config.toml
vocab_size = 6842
positions = "learned+rope"
parallel_block = false
beta1 = 0.95
lr_head = 0.00981
max_grad_norm = 1.0
dataset = "wikipedia_en"
MLP neurons of a small language model. Each row is named by its layer, matrix (gate and up: input weights) and neuron, and shows model dimensions 48-143. Each number is 500 + 25 x the weight over its row's rms, rounded and kept within 0 to 999. Numbers have three digits each. A neuron's up and down rows have the sign that makes its largest values positive.
A block is one neuron, or neurons of one layer that tend to fire together. Before each block is what it responds to, as a language model described it from the Wikipedia text at the highest values.

Description: Subject pronouns or relativizers opening a new clause right before its verb, such as it, they, he, which, there, plus modal can.
L5.gate25:507514501508514478479537499518458479476490473484517491505473459525494526498508490487504516538537536457491481516502471529486492504528554511491505491515530455504479466576524508465499505492507485524519453513468496486488562508496483490509496506491542513490519528485528520523492518505505427487
L5.up25:543501522483487457480501523470532475470470444496486506523472462513507519528503525463518488496490507486518527515462461515496484501493495510505543501484553518447468518512514526514511543492466543494493503502526488544474534519524522493468507451496500500497484519504503516515508541497523490486
L5.gate292:516503494507540496433455510487488508435468524523519473526498477510506528474517451528537481500487530509531528454468470487497514475460501495519493499533473526513483480504501492495503531514485516492510468533481498518503505516513496495520530425510493500515525460468504505497493465492500549510
L5.up292:464554498528497459495554525525468529523497513537508523501514495493488498532528534544509530501526529488455518502522487534475486485491500535492488555529510457505482494521528515530507516486534493485477492502466550509510483501527469497454501512485512556499519506447494539492503478499490505482
L5.gate355:552522512504507500511498489493507432518471486477539519514468489453550525516529498520497499492530470461455525485506511487447490490494505485543521497503532499457481483507526537450486471490511511529494491480488509483503534480464476522499549493513497493504560525493511517505486525471498514520
L5.up355:504482480485516515470507466505523487495471471498501529503487505496487448537495577475548479460487523500499506459523541485507511514514522493453513508488494462448499511523521469520502523498492474457488490523462516480480497467501504541479526529520542534508495512479496462504471447480531537498
L5.gate404:498481523494500493516505491467515513533494513476497493549499479495484499487501479530524473471496461488532520494472489529478503504475515471466476464476483511472467459522485544529503517515487531472552523549488482526470523497488555553487494509526529564544516516498491474494483493489503470486
L5.up404:506489465461495481530488564491519507509515468510464512456515451515494513527496500523485503475496524519513511469511542432495567504524509533483518485468476481487448470492508532507481476476472517462509499524444494496526537472457509491519537483530557503498519489485562482476446474478553496511

Description: Final inflectional piece completing a word split into tokens, mostly verb endings after a subject, e.g. not-es, incorpor-ates, asser-ts, schol-ars.
L2.gate475:564479481509491503536525469494493510483540477502532498535467509500541524471491486512519550501498463499516528518490437522500517534505504490519476458549537508518511532510483505488513521505481503511489543482508515508534492488534528506490512508509501500514504501588471477455504462503502523485
L2.up475:535544508493520443573464498496530474471536539507511474523460498441481499507521481531517495507496510479487515444536490472491535472507462529529481516507514515492470485508467462501506490492478441495517491529488529514506466503532521486484525494488544501496506496530479528478505505492508510503

Description: Line breaks right after a "= Title =" article heading, just before the short description such as "River in India" or "2014 novel"; weaker on scattered mid-word or mid-phrase tokens.
L2.gate143:492456490447560496489468494541483505572495522513517524496464497484486497518528517492526519466514506527511496482518549503479485504492494471501500526561548522502533499460450520504512467531467478495522478501513479502491453463452506493503511516496473494514482441476500514532521510473515527497
L2.up143:481456536532457537524482504506497522514504537484450516474510509509536513534518548462493473517486469494481479482490529527477483495505516502489495522488518505515478484481503460489479492513479483532533521542463539468507516534512461492548525489481462492502471496495483518527501476499490472500

Description: Line break right after a wiki heading, mainly an article title like "= Tank's Prospect =" or "== Life and career ==", plus weaker hits on mid-word pieces and year digits.
L4.gate15:528541506480446480555509480534489512470471481517489514519533514488528541491481523483481486537497497471471473504473447495481484480506540526478514489520522531529476509517441479502504484517481476515500549518461534492497552524531496521511499547497537529507488511484486563512476499492483488465
L4.up15:445535514544523526516474460494451466491514499465504514446454532516504455498488483509439504533504461498488507511460466463484523476495509545458506542544486526490510536522479503475509527536507498546483510495494489475495462521499494515499502539484521507510504459462485484477486516475542492498
L4.gate34:459497480523509519512473510493483504467496523511520464542484520452484502525488446475520474499520473479538491532461512473450482490491516509508526483519502491520477513458494520522511548500531470525456494472491503486466505497500523501484501538491467493500501488539518490497458452503517459504
L4.up34:535464510493502530494492469516511525504488533507488470507488514503517553539504490501512520517512503478519504453453484491493478465532527467497496453531512542521512500502519509446534513484475504541485513489464489444486492513526498520477529566489463526558492527507476514538469544464545500475
L4.gate96:492518502553483459541511459506512509475453549548486534522495479448514459499502515480472492475515529504512498493487497507463500507504462546494496505476549510530575490472451480490517506459513517520501507507498558483479505490473484466507469516505514441503497562514516503538456502468522496496
L4.up96:474499550525473485479491499515503515533506562524472480486525537503542492471479502540504467517513524516470443485478519504470485462509488479549536524481529512515503500508506520521492478517515531508495492484441494525519530537503482502506491515513469511456501510491522536495432530488422516527
L4.gate100:544522472483478546497491503468548462473501506525481501479493448479490495470506516481499490506521483476498524493480506465515458476504473485520507501464554522533463540493484506516491465509537515498490468514495526522492532544493500536469512514498550501541493557511488535507494495511534515507
L4.up100:521527498479520478480479534507495506492528459588515464508549504514533455512546476535487463491479490479491525484478479526510477514471478497500486505515477517532517533479477481483529588482492526521500525541523524479505516490451497498512510530572456504486508526492488531493460494511505522532
L4.gate149:480516489514502462448460476526514474494502515508518476556534529459537502471492467492488530553500506512528479474499482538532450517506513478492497484505505481481500509498517526532530498518487498495490504456498522506519555515469482535465479531483515506498476537490478522499463485472511498481
L4.up149:480497534521524516518545523495498530466488490476486494532516498482523560500533468496502458446506507511458505509521476497491528499495487497498514550457502451504529484553498492522488475512491524450525487504472493525499532559533475472490486541508485493514500545538504487540486470501466495492
L4.gate163:488497508489471516478509456456445511505482494528497550512449521469514467481513501499486498550508521496474524474522498489487516485487486548525527480518492465538522494515517491518510474519464517531483493502509513474446462489497487478542527502537508500493500514473503482487549502467511538546
L4.up163:530469504510494497449491489491500511487470521530490514509497515488500546485536500486450501466532516521502483501540494515478494459437515476512528500517501478496488515530525452499469538470454472495464466463495501476512489532482478488509477498486510512506496501475505502508534513507529465467
L4.gate183:483481508499472506498489503521485509464459498519509547555527565482502549484510487506514540471521464503499472498504502479490448483516511470522474505481496534463505513486460467512509452528491514485460464527490494501469497520488438496510525522525508497486491463488493523522495534517490493515
L4.up183:521463478515493511488473472498542507520542526480499497552534498462472487485494492461464477528488496508516470499512477536528478510516457474478540515491527496467471501480511457508507495521464465462495457522446490476472457530522507535531504514511483519477504532500482492500505524497534552469
L4.gate278:490482491472492484503498434500500465482514515536524507472498474501490506539467455488453483463509502485526485529465511452494467540478522508517489516545447498490526487472442446511528497505520531490511522481473488495542467506538506446527506508505515530540496480499521507495498498510491534517
L4.up278:496473516520501482487477509481507464486524480510524501515495532530450500539485468470499522499496467505528491486536490503507455462469522503462438469512484498511492486487512526522519476503498530496504526522431546495486520496531486433497529531540493523476498501508480476500523488507482477501
L4.gate284:499534463483521522541503472511461515511498522563511466462527498539509518468520490516546490501531532529512514499462522489476483459486487533505472507518531548497517478484529511428490515501465481525499487529501475546556501498489498493498524519507486519498515480524501479509447486451501519520
L4.up284:511535469518504502519497456479519519505495468470513486521530444496532498486525519489493507508501480501515467501496509491510513548475477476495476504510500483478495494520502543499489468470446496497491543539481487515515518492472490471469518480528533460516488472480524529538538494451461493457
L4.gate299:518500555523567510555484521542484481525497478509493500520524505468504448473524525503476469504503524492464450469479487494477483470461486466509485484507495505567485506482484461496524520514485478500509534476514524529516506533503532499486504521490473503491509516528516510516458499475507541538
L4.up299:459507534461503471470506503544476470515524507489483465486498553522486497476546476508530494532539534487480482506462520488489499501514533489510492492502490540506500489524473512536463513550512552523461504480514499518532469516467492484482512566478488526513536492510488470513514512443522513509
L4.gate352:491493536462487471490478496514525525487441542544534480451480479537522487487478506543507476547458489488498517501489471455502496519468513521506457525502506501499505496482503460476507527506502496459461498555493461531505505468481507468532503471524527523520545448486514488512481522497496455511
L4.up352:466493522459489512491509517519473517542503509505512550509487520480485502454491521534548503498467518493456520502529512508507509514465489514539506509494466516490573497496425489462540495534540527479485455514514485483478519535482502472433519515518499494529556475515488515500513502480505500493
L4.gate367:515469479472478448456515513512516464516508526475496521529487467564508496502507481537521478482491500481537505487537466551516481479482531553493527494494493487485529538521506528556491534492473467518525504546477457512511496466486504491528525496550517470494500471524437482533530506524492490513
L4.up367:508478483463461472506519504505499520521465487526510521470474442495524516511498492499522520508466489507488508544511484502511476495475524484516518539487500473476518461507503513528505462467501469489510503492480524526487492450507510479543499513525475533465542493528502464515501490510481511468
L4.gate380:473451498520483489510494508474473456508514512566522474471518498510548507515478487476489484497522527528475493534504476552510519466470523552523516487503489464523527484566514501524489471492510481509523488492498531477555509526472499472544521481506512530502453548484461525498507478474472503499
L4.up380:538514509500512512511452480488476488508530475567479503515493475492529545511488477496497498489499541474488474514511508488517528500481557509452479509526506489514493537521447530469472484489543503477508511498526499504505542482453502488476467539482529501526512451515486495481494532499482495543
L4.gate434:480474483467491487517499504504487499547506490542505476479514479469536526510504483537468503452535511548530494531532493513482540480518518542510491502508510504482495477470505493495535511464457484546520508505499512527514488492463471493518531495505482518484511490507494536508495463511538494480
L4.up434:494512477504490510527495447517479528494513456535484486502490495555519528455492451514437480473508463506448506522528490488483516487505477468512535545497544509472479507470468509493526533512468487488526545491506510494506499454458461468492539492457511507499481507530487533481497491487485538494
L4.gate472:487510504476474468485517524487481507534495490484506494455480487501484499469496550504489489468522525500483481459513522546483504463500512512485473498544499497510527477464500549511422523500510525490508510482521488520522554469460557461500513452516494486444492456520513500451493529486500499488
L4.up472:462457503481471530529462478500499564491514538489497488531477535538471484460513516487490441503490499500520490471483469460460513467490491472513506516492482506472510484501498535546487543530546503501521516518541529487459533538518470517473510528527515462484520513502461517536512526509542501566
L4.gate496:472497498479511494503481460507498468461505509511496494499481502458552505478487530508497507463529505446488538477503491502501471489488486470516492546514475493496538529475485503483515547510522519489452526496463508520537530509526487536550500540529457473466515523513449534485486499494482494504
L4.up496:459482482506432484510523488515517483517489460535470483479550499463508494504499467468485504507510539481478519491511508529487493449490519478499516458531498539519511474527492499500511524529490492461537467514500485467503466491475505484489495458498448502502528520565481490450454519524490507497

Description: Adverbs and function words right after a subject or verb, mid-clause, such as eventually, only, also, rather than, that.
L2.gate146:498492540495505483526525486466507524473463511472521454496486477461447473487516486517467504489570499546472487505479509481495517484494480506522496513486539544508479493477473502522472494441549508496510503479490540510468496509470486503452514550519528467490551525500498506508489505504515543506
L2.up146:504519479482457500504523505508487475484486499497492510481495506502435491517548524483491501501546576526496521492512538448499457474489488516511516540476498492502481477465537494455470495526489500488489523522538493471512557505479511464514518493467488485533460550458468497507463482490477492517

Description: Final pieces of split verbs, usually inflections like -ing, -ed, -s, just before an object or preposition, e.g. attempt-ing, off-ers, purs-ued.
L4.gate13:530523492536513483502510469464466496508505521473545511534529534486515530483464555519494524461526533496476437505530505524486533505464527507490511465551499559551493481488473509507481517520508497489472495464498554519514488515480500490480490505507501502498521500516510497511502526534548517462
L4.up13:548531501482524456527491535512525573512511493441468487547471508476461504501536535500534507512475491523468486507497505493518500507475517498489483473501491499533447511487492495518479475481520515518531517458498505482513511478537504478488500447494488499492515515481502572521502482521477462463
L4.gate22:539498487492473534476504486485510523521507523476568485512463490469529475423539535529496485474480511480516504534518494511539525527490499454464484517523509444468463518496521517476535485533494490494525506498493499489513539505479493509513475533491525507501495463467533487475481530512482503463
L4.up22:479477498457547472515506479493503510526456454484527503525500472437515498500517470466496475524531475487510510529503459501476518500511469550485448504522458464470518528509512492476481518496474535492482506488486497512533558498536474497460490469515483479498487458467517553529557510518475537517
L4.gate29:517499525486490540492501504515513552516488494472465480513463472508542498510478523531507487477503500483493488488498456506447465547490495553529510537509482487484523536525521494523488471529462503465485472537528517492455506475502489536529513496515510491429510496481519515470522482503487494522
L4.up29:488548514451520487471519503494516539489503508491528512471484511520548524486473477521475495472514524478513489506514522456510485488528488521496497450530510483458527522524489447500438475503490493491525513523485513541461519507566458512518528484552482500487485472517495530514491509526497468467
L4.gate61:538520519496544491479488506493516463538474517465487537480494512509495502489481522557474477505550494500527487503538538507513495495508459528493477458501539548516554512498533515505480509487537473489496497519535492524517485437523545486497491503510476465565493458533499514487460534485445511530
L4.up61:522488514448514482507503460490517514519489500445553479495494510506505522527487512517509472491533516517515473470515524497487523505475494465530484474536480539455474496434513482521507552537492501506498450551510494517525489473512457481482514472501484507517519450513453500499506507491524523503
L4.gate83:512505499550523510528470491462514522516468478468527479488520514495495500524515471473488496517525488473509490461524561486483483491455476484523494460515483544486490517512493488493470485484502484502534519499509516464519509469470474545538497492470520499561516519515526533519514493498444523510
L4.up83:507472525491500510473476550508515455520481526485533517499521507511504508536453494494521505456498513531531486481520492492466487506476459492485500484500511537472530522500531503478484495437531482471467486523510499507545512483498501528468475495443517524522513515522516455493475506518466534513
L4.gate146:530492520487534504521503518490490535485497511497481501514472506476553503493485523499514486484481520493493450480466519484507456539511487515456455505499466459481474538507500505490515429506507462459515496501452464523492523499470493504529472482465496485444482483473473504508468514556458488519
L4.up146:560465550495508533439508527510526524457483483497480524484494534500490455501508498513523520497506466469491497473479504455484457494485484495510521437491523486485532458461564490489504479492514507469498499520539509498432489474516534500518534508463495515504495458529485442476447494516484486513
L4.gate165:472561529523542474506531516519532529523495506479495516500476511505478476518456462456484490502507508510538533507495509511476465507534458551495505492502515473490521523472484462466524482484450496480493505529477511534497526482520522506498561492488448496458485487466533533482446519495472523494
L4.up165:493520508510528504514508467525518550486496497493497482503507511511577526500465507467533498526494485471486536507527531475492494500462473486497513480533493515502499469526449468493469507500476511491514518539502499519504493487528532492517554476469439520475538484494504557463487531496483545528
L4.gate216:478458499459466500490498472554515507480486502461498468493535531459472497477525498506497510514502521501511489525524511524476481487480493480543536444491512495530478514521509536517538483478447512472493566488483540529520519483530465537478531487476502494517531519507464517436488474527492513490
L4.up216:533502500487467479484497482525509539520526512504501486530486474511501514447467503518512495465502493530539515459463444517547495473527494483508503496549505498540503544491502495538517487507476536467496492490532461480495494482452506531520473506511497473476494489510450479510503541517547515476
L4.gate244:533447527478516460513492520476525484460493516492541501515469455448457446492511463523494513496504519521533474516499464511485531500495483452483488481500493500482495521511506538496529483479488497524506476534507462511480478506499521522482484523476478490455526544499492467514560490510478499491
L4.up244:541494505493529471490498506496487554475524559492528441478490472519508502486529525450541499473491493511503527492521457513490486503485524468480530517503514524480467492497518480514511506463573489501520504445552497510539495465493482525500493470488497535535539505542528460517487487482525553507
L4.gate275:556506523460523478512521520501515521495506508513515526509472494473520492506544518519537520512522515494502489472531524482486508516588513516453496510513536479485459483501432495544520491519507507464493495457522471531499503470521514483467470496507453518514489538518492461484504511492432528529
L4.up275:572532481486521496501480506437511475464492447479483459516472522526491468507494490498514519510508510497511475510490496482466496507489444492504482452472478523461478536501494494488502510478484526468456475516520475495477468481504488514534515455446464496478546511522511466455480502480503493486
L4.gate309:505482482453439476510495450483535544515468500463497473482470480494507523523490456534533465481463475482495452473503539509490443494542517498444491505496498520491499511519524499498533509516504476517520505504530545534474558484528490488489511494499470472475485497560492521514485485527459488541
L4.up309:540492550523488473469475498476485499508506458447531478477470488496521472489485513490501466508497493468458453542489496489496478523457490504489498464524516534501494576548496491529468511531530505495522462493501481514487528532484510544495524488525472481504528467543506475505509541484495461537
L4.gate315:585475510528501484487520496535547527507482472528489499556494528486498509481507543510509509508496510481493474510491506465505488526478500519508515474513547515535513528503469509493496492489519529543480510513468512512493512512506515489534487474535468497488493468510539507439506522549511534508
L4.up315:514444516516534542495519541479514489522470440462536503457477498521499512540470486510505475495512494472469490511508537490519487471541475518471463493539503514469486532510530497464502487504496504485521516490468522494517495478492502497488483513505474521495530501502479477509465473504492476504
L4.gate368:519493519488466508481478516512517533532491512538518497517536516478497529504527477533469479503461468524483504505517522484485504492492474474454544515484507477523484448532440503504488490513498480439539493449525474523502504504512528450497492511452489498528520485482518507438480498518477498466
L4.up368:521501530470524526510446507498534523507474488522511474529512467484482476476532499524523483515484493499524514481490525498513495489513550468517474506521488496452495517514550516459522492494539512494488524488489503531446478490482474439464475460484488506497473525452478524437501525471504460506
L4.gate376:512505494462535480528462493502527498547457508470512492501485546498505508479507507498503474515509499488529451517524520499503495530505498536493454487525459466542472469523511505459518464500469516509504484485548523514495491477484496495476488499485546481491513495501546511542522529516518496455
L4.up376:502462511520517477481489525536518496506482481516501510470559458476514488516493467552489499530501537509482502483507496517540516521502488488513464486570542474536539503488469477512481497548477500501526479510501509540485503457492493491500492499467496496505528480563494487486515517503486488442
L4.gate400:516479464467518475528483526468502514506504499490536521521499444497517511523504484540462450505472483493515473455515536555468565491500503498507511483513559469522457539498542473526477481527522481497517474508536482496497510506489471532525526511484487473498512520514471519514519520535473500460
L4.up400:489480495519419513489503483473489525504472458527445502521478472455502482479492525468512474525480511466504480523504465495483526510478494479475507542555500489474530500495516516481470489547501481448502467515491489550463512497494482486505484490522551515476527520479494536459499488500485517482
L4.gate481:505530536525517495517476504517546513531498462510523509534469522530521474502487509475511493493473559455504484485483489511510485499451473486525445492545495484496545520491498438495550478535520490544474502489503495550465465473535506493504504508519528477467478498525509516513453467533483507515
L4.up481:504543464461508477521524511480526531511498467489479503527476473509460468525511493526515493514533498531470509518524512468498515541492522530483492493525498520468478463471525505521434512473510545456498495523480491510531486501505491469504500473496484527487477487475541530469476537535499497466

Description: Verbs of saying or finding, often the final word piece, that introduce a clause or quote (stated, noted, stating, announced, realized), plus other verb-ending pieces (manage, handle).
L5.gate18:536486492460520503485484481462537516514498518481502525512508540458471525502501514462545525449492510491510475526498556486530505491460480444502480480498492515541509519449520478497470499533494523474467486551521507474493507496498480468496521509517513499503512453495513531455526464462517483493
L5.up18:540530507499533521532526522477463494449469473476525497505516522463517467483513475520456495465515510520536462492467461499483529508475508471523504511505458490482494496467501515483508494472474487567541562522481510497522512509522471502487529480509513559465524527490475475521482518524481520490
L5.gate211:517501497514532467518446527452525483495547517500502520459496481516538482493514482481524479469512479488548490496458533481466502535480518487481487517526489525508476526478519449514492535511436461482519494529531530486489519503475490488507496479521482500528511474526510489498506504492503563499
L5.up211:504533501494512489519525506546505520541485471546512492529467529455527476504499499458511477542496501471495461492508549451479513521470501492521482516519469517507486529459459457504499513513535500507497527521495541517521507522533520510460487544546535513496481522541475489462493518447527488503
L5.gate252:502476541499512528496479483510489496491476499499535507521474508459513485454546477482477503485509479513495485473471559502528508479462477478512494497558529498511473503493492492478470497515513489469525515493522511525510511528506461519488534480495497505537496512568515492465521494496468480507
L5.up252:516484552523476475467475495494530495485513527518484495523504486485475525486478508511502467474506510540513485530503509517506544454546490448476491516462509494518514486510472528527501473489473489504478529486517548502524499530517490500498466536497470477500526479485465527501506490490537509545
L5.gate385:471459489495528520489508535496475521494468523488492526515513527477501457471492517502516499473493520489568501513477481488519545509493496508527501469541476492512477533485463473476509520495527459461515469514492495517517497441537524517479483521501539461504485505505480518481504524498479549500
L5.up385:513536533516537526491504503493505452531469477474520461528499514462482477510476454488543553488495488489548503487477482511515534466541489454524479475488466474502512472555470469477491528468496485517541493560490443469497486497481532499486467495505523503485533446519489517465486496508534532523

Description: Closing equals-sign markers that end Wikipedia section headings such as ==Geography== or === Film ===, plus the line break after a "= Title =" line.
L5.gate44:502512485494468475505519536460486482447466493481459483545498508479468494540511537493498485507494551489475490532494496499508527485465464525527526488498480505516462503549488485521493532556476501443453519512515516508515486486490506550504460476470496481455504442493500489471476490475515494494
L5.up44:522496507504508511465486504536514523500510518519519524477477510506516485484482471530479519510489437478495452461476503509455498551487512469544530513514470466522470505495455496469552524497448463478463472525533496502432533440509515487496522513481529516457515491478461522528466515473506524515
L5.gate96:518477501525497478486515524530517444496486519487490529517510501514457465467443473481486507514493533505528504489518440521466504509466476509526486514502513509542487502519503489473518520480512475448496505496511497523540475504507465506468524454454510509451551471479462448481472537479476495524
L5.up96:473508462496503507458483503556484542528496524495503513544497544476496518491497528515488474485502488522532484512487542522447494523520521510546535527499506510465465503541482498457523528490507474445498468523476452480494515508494472493490516494472530459514515464443493504474486518475506527516
L5.gate163:515512482482474456536490505485477490521533545518522511532501452468509515529465467481515469485491503514550509482515495530451455463461486536477501546521464544497470505490455520492492516527533497469484485496499497470464510474524492536474527481506517482494513512503537516527484527500515492453
L5.up163:529519498478536575497486471505497532534546512521525505489490513518554481496491491482506484491501506501524500521493509480545489519530454497483539468529488533522511474536484496461493458502502487526476483520496499538472505484506479508486508517502542473522495484475489546486473493473498505473
L5.gate503:543469493515529517464461503505512504483490503489491478473502495482518538512529495475554502461533524543492533497484500493517529482499492521533484507449490547508481536556500443522465509502514486495460495500527494453525489430514504486533492458511490509479541466496492522455475457517519519506
L5.up503:483487470501465507494505471484467527481461532514493513508452532512486495508505458460519527474493542510514556500457489496542490475469516494480466508482459479550525525522484482499478535523557523502495451527480484504519473468534503500477463567481521483509510521490509556501460508531533503528

Description: Relative pronouns and subject pronouns that open a new clause about an antecedent just named, such as which, that, who, He, It.
L4.gate33:449511476503541513472534496475510481493554513482538545481490482498500525490517499477476520491474497547516550496495501532472517516485494488504545489462484504485534495492501531483456483494497546510507519479505506461502502496478486533466491451485517514513492513452507481511495474520426529527
L4.up33:465485543518512519498513470472501527459499497456524474500493438498507529486485490490516502553542475477430490503484498522500523509513524545517496488521454494510496497472523481471533487508502466472497549516489509475477492467489501469488523439491465510484516503496472527477460491477502505523
L4.gate54:474548500500519471499482491462490479498498467478520499498497518514489515522490470508488516430508516497493474493512494460486539506547502505563505508508523495525513495516523501515505522528521467494525519519479537512545539492514507543503533512478515527542483550521483506490496544471467495481
L4.up54:494488523502553530475468528527533517532541493514512510491491484491488495505508502512488515516541525551518473504464475463501455492549484487503476542533517496470503484469494534443488520492525510452561510469501519487524507494508501515506510531497483488484478517483488542513464481524503529485
L4.gate84:496517460495519486486548491490522495515480509502497535482518440492542476496531528550492474530498501499468498517542527520457462510488482476438552471488514482492497509485490539502485554477490507491531525531510480515518490473515489484520524454522506477506540470504499529488482523514538516519
L4.up84:516464475487525519488500505518495474514518521552511532496491497535455517517503527504483468470498534541484467472562485456518512455491486496513539516479507487515499499498521499500514501502496512506505536553533503476478521460522515468476537462472485496505532437530545487437506534529525509491
L4.gate111:503502523522482464506490536472472509485490545476511536499480514492464490500503482487471488481484519479508511515442472475506502515505484532495514521499457546517453486542512520501499474558557478494513484522526486520466512514472468531511496491481530509478476488533476537544465460523486494470
L4.up111:469498546504523534472494513460479512543460523502504531476524494501468494528482486466505467523458499521530520464511490508459516518463473515513559504462518500511507538521534496483469511488518520508526494517530484471470483492513527491486512473491513541493493469494492466485504490532501560469
L4.gate130:502507543489512472513520519552560464527527481501531499497449543521475479543512478485502510454485501526551523496449490498490468476477485479528516489484471510496532467514492528526505495502482511473522487537455524495512524502468541498536491519490549515517451541482489514470532481523479511493
L4.up130:500496536524553520475500515512521462526530501538504476466494510471484504532523447486505530524543558475480540504480472494511535498526496474525516490501511483524513537531526476492466497507450456468477481498480483484508504463483522506508537455496467508480508517501444502488481485474471493513
L4.gate137:456519506514422471502494519528493474515500522480500493519543497522478473462534554523494512485487508511501497539465512471475457524502490488548489517511482480538539462502492543532461526548521490523520533472501499493516510515509463436505527512531516519479507450467525520518482498548532434496
L4.up137:484524510481481524463525494561478471517503501468514516506490446528455510509514504504481519508498563564473502478566473512458455525480547507552508494524488509487464487495518512498532524512528529503498528476483500517518486470508530486465522519519498461465505439466468509528522505475536482480
L4.gate189:509532514484549481471495509444517517536490485484514500502525457546508485472514490523515522494489543508504472488451527500507506497454480511477471475468514467502512517507532483503475527467523509496522510491504520526520449525481500517520483510499527514503507489450482458437495528512474457466
L4.up189:504481511497537486497505531465479502465491516538517481483489507471479510481514539514459529475524477457563501476496484490482477466490471487483521487454519506503525479520502480517484525499482500464493502516512561484520542507488483536510559506517505520481491491498471506494464538513501488570
L4.gate282:480522497521456506476487530526496493464540494504474528443492483493507518489498512499549445500504494484551567498468487493493487564526483505475498513487504517474538531492490458525486494532499538514481484558453519503468497486496502488490517523498488514473494485473509503499508459506515487549
L4.up282:511502487508494508531509516526508532481511486488483450525489468491522477486540499550565511479484516560514494469490469474484546526483521481512503519500499512518466447490530477481513495515537461535516513530464505480524490485507548511480524469484454513505506500531495519474529494527489508475
L4.gate313:511499494502513442497512540506494519479502504467531478530520484510523520514487520515508510481502516515494495487493493499483538468571524505541548513527518478482500500527478464487461489537500494519476529518532546468489535444505496522480541479477537501505537526467535457500464452501517460494
L4.up313:502498488518502505481511514492476513533562563469515500532513471511534495473485469532510456481499536540495500516469529451450540457479489503561511487499509528480498475506545445495488447521460489501562502504492516526456539522526465495500503452528499511510492502498512503497509450537541517480
L4.gate336:522527503472508459496475494473530485496524477526530496482503490502483517503516530536543502520480527525483496471469487514464514464542515500526480446539523530526528517484515491510532496519502479528498459544510544488461447475515485486496515502491555538493487530499469442514488497491511515506
L4.up336:495489533478524487473500535485503508521507495492476523472542467512472516507505531467478528523526458550508458462510488493525466486510518504518467520526495529492494483443481460526520484483522511494505477515483485510466481495498462463492509482520474516493531463532464491484487504431493531531
L4.gate422:469522547477538518474488458505505477513468493493516511512516494503446471482503488543528498504515509487526460498511521511483471488471483530506480499463475484485485490534483476460499507469538506470551513521488482521505472500498553487488546450525510543460491469468520503526486466553497507457
L4.up422:496491503461495478480492502492506442504474558464507515524502530512484507515500515525490530524548498524471488525502516542528517490496489521510496556461459495475467488552487485484494449532478490514500480530511520452515471492491503507509483470456479494442481484484493496489515466485490531540
L4.gate452:511474486487465470515469519451522510509477489493477478505508493507472547501479520514539471533474489524482530508518505474466515513501553533509509465509504476490483455464511525542517526506496534482510504488560542531499497449530509505479477480485515502543513511489459468507515499510512488512
L4.up452:509471481520504468486500478485494515526465487505518493495514478494534508527495457535528502491536489484504495468528504453511470533497519485473539486487453459468469435500480487512507532508524531482533534511545532510494460457504482523499492491488491490511499514481484478509540503472509515469
L4.gate453:518487486488543542515524494501494492514500462507526505524501527522545480500484458516494494526455508510504497488488442547482476532497500531544507453477480507525472477505512549496533472479533455518538493476537480512479495475512469491486526466547454499489499532512434504464484523518469566522
L4.up453:460525496526505528493526534494517518500474482547498504470488474552462530544532502541459522499478513496494503507527443491508496456465525540498484467517536528485494515494502516477507482514545512539465497483513475502543465519507506509505465478489466534509522509530527538451464475477499516491
L4.gate469:530461515478452467517508552513505515535530478503475500497516481525524528500464497508562463524479498466501508460471532580477501510506535471487524528468450538498468473481477511485516526521513486491495515537481496481483523498503515502477478455490514515477528467488487469532484494514485491529
L4.up469:521473462485492422498537528519461477481542505506513508536496491522467484456507504521506490498464537462461494485488519509523520518498509500484522526508499499427464508507496514489505509520520499500517511532538520485532518489490502487463530479550489528536490483464497517532480493512535519510
L4.gate484:489449495520512503522493513470496446514492472498504524472491466526481540528511428527477498537485489515523517495512499463517516526522490503506508522507544506487518522475528512483496486523489496500462489551505504541504542440468467477518526463457503539516550515477510542531492494564471541526
L4.up484:503495512539513481475517492515555527486535507522512521467492480493510479502488477498489510503444492478485481509471514504512504513501489484503579531454463498510553512458477530515506529494452478514508533488515537529488494566483490497520529508468490485503505533508524547507508494477467553537
L4.gate486:502470434471523540447512453517477518486520466498537480455491503533477509517471507484532490479469521488507504506486570497501521509490508553473554484468498486519529478516527501493531459531501503518489473492522513548489507504538502486522538463480465465498540498479488475537478491515500468483
L4.up486:515494479506529529499495468511488516507477506524493483471516488482475467545507485475479488513514459542511489535516531523547503518442511519484525532451499524492559497505522538494445515462470490528537501528543473526485516522499508522525539453490549509513492504508522515448523521501492474513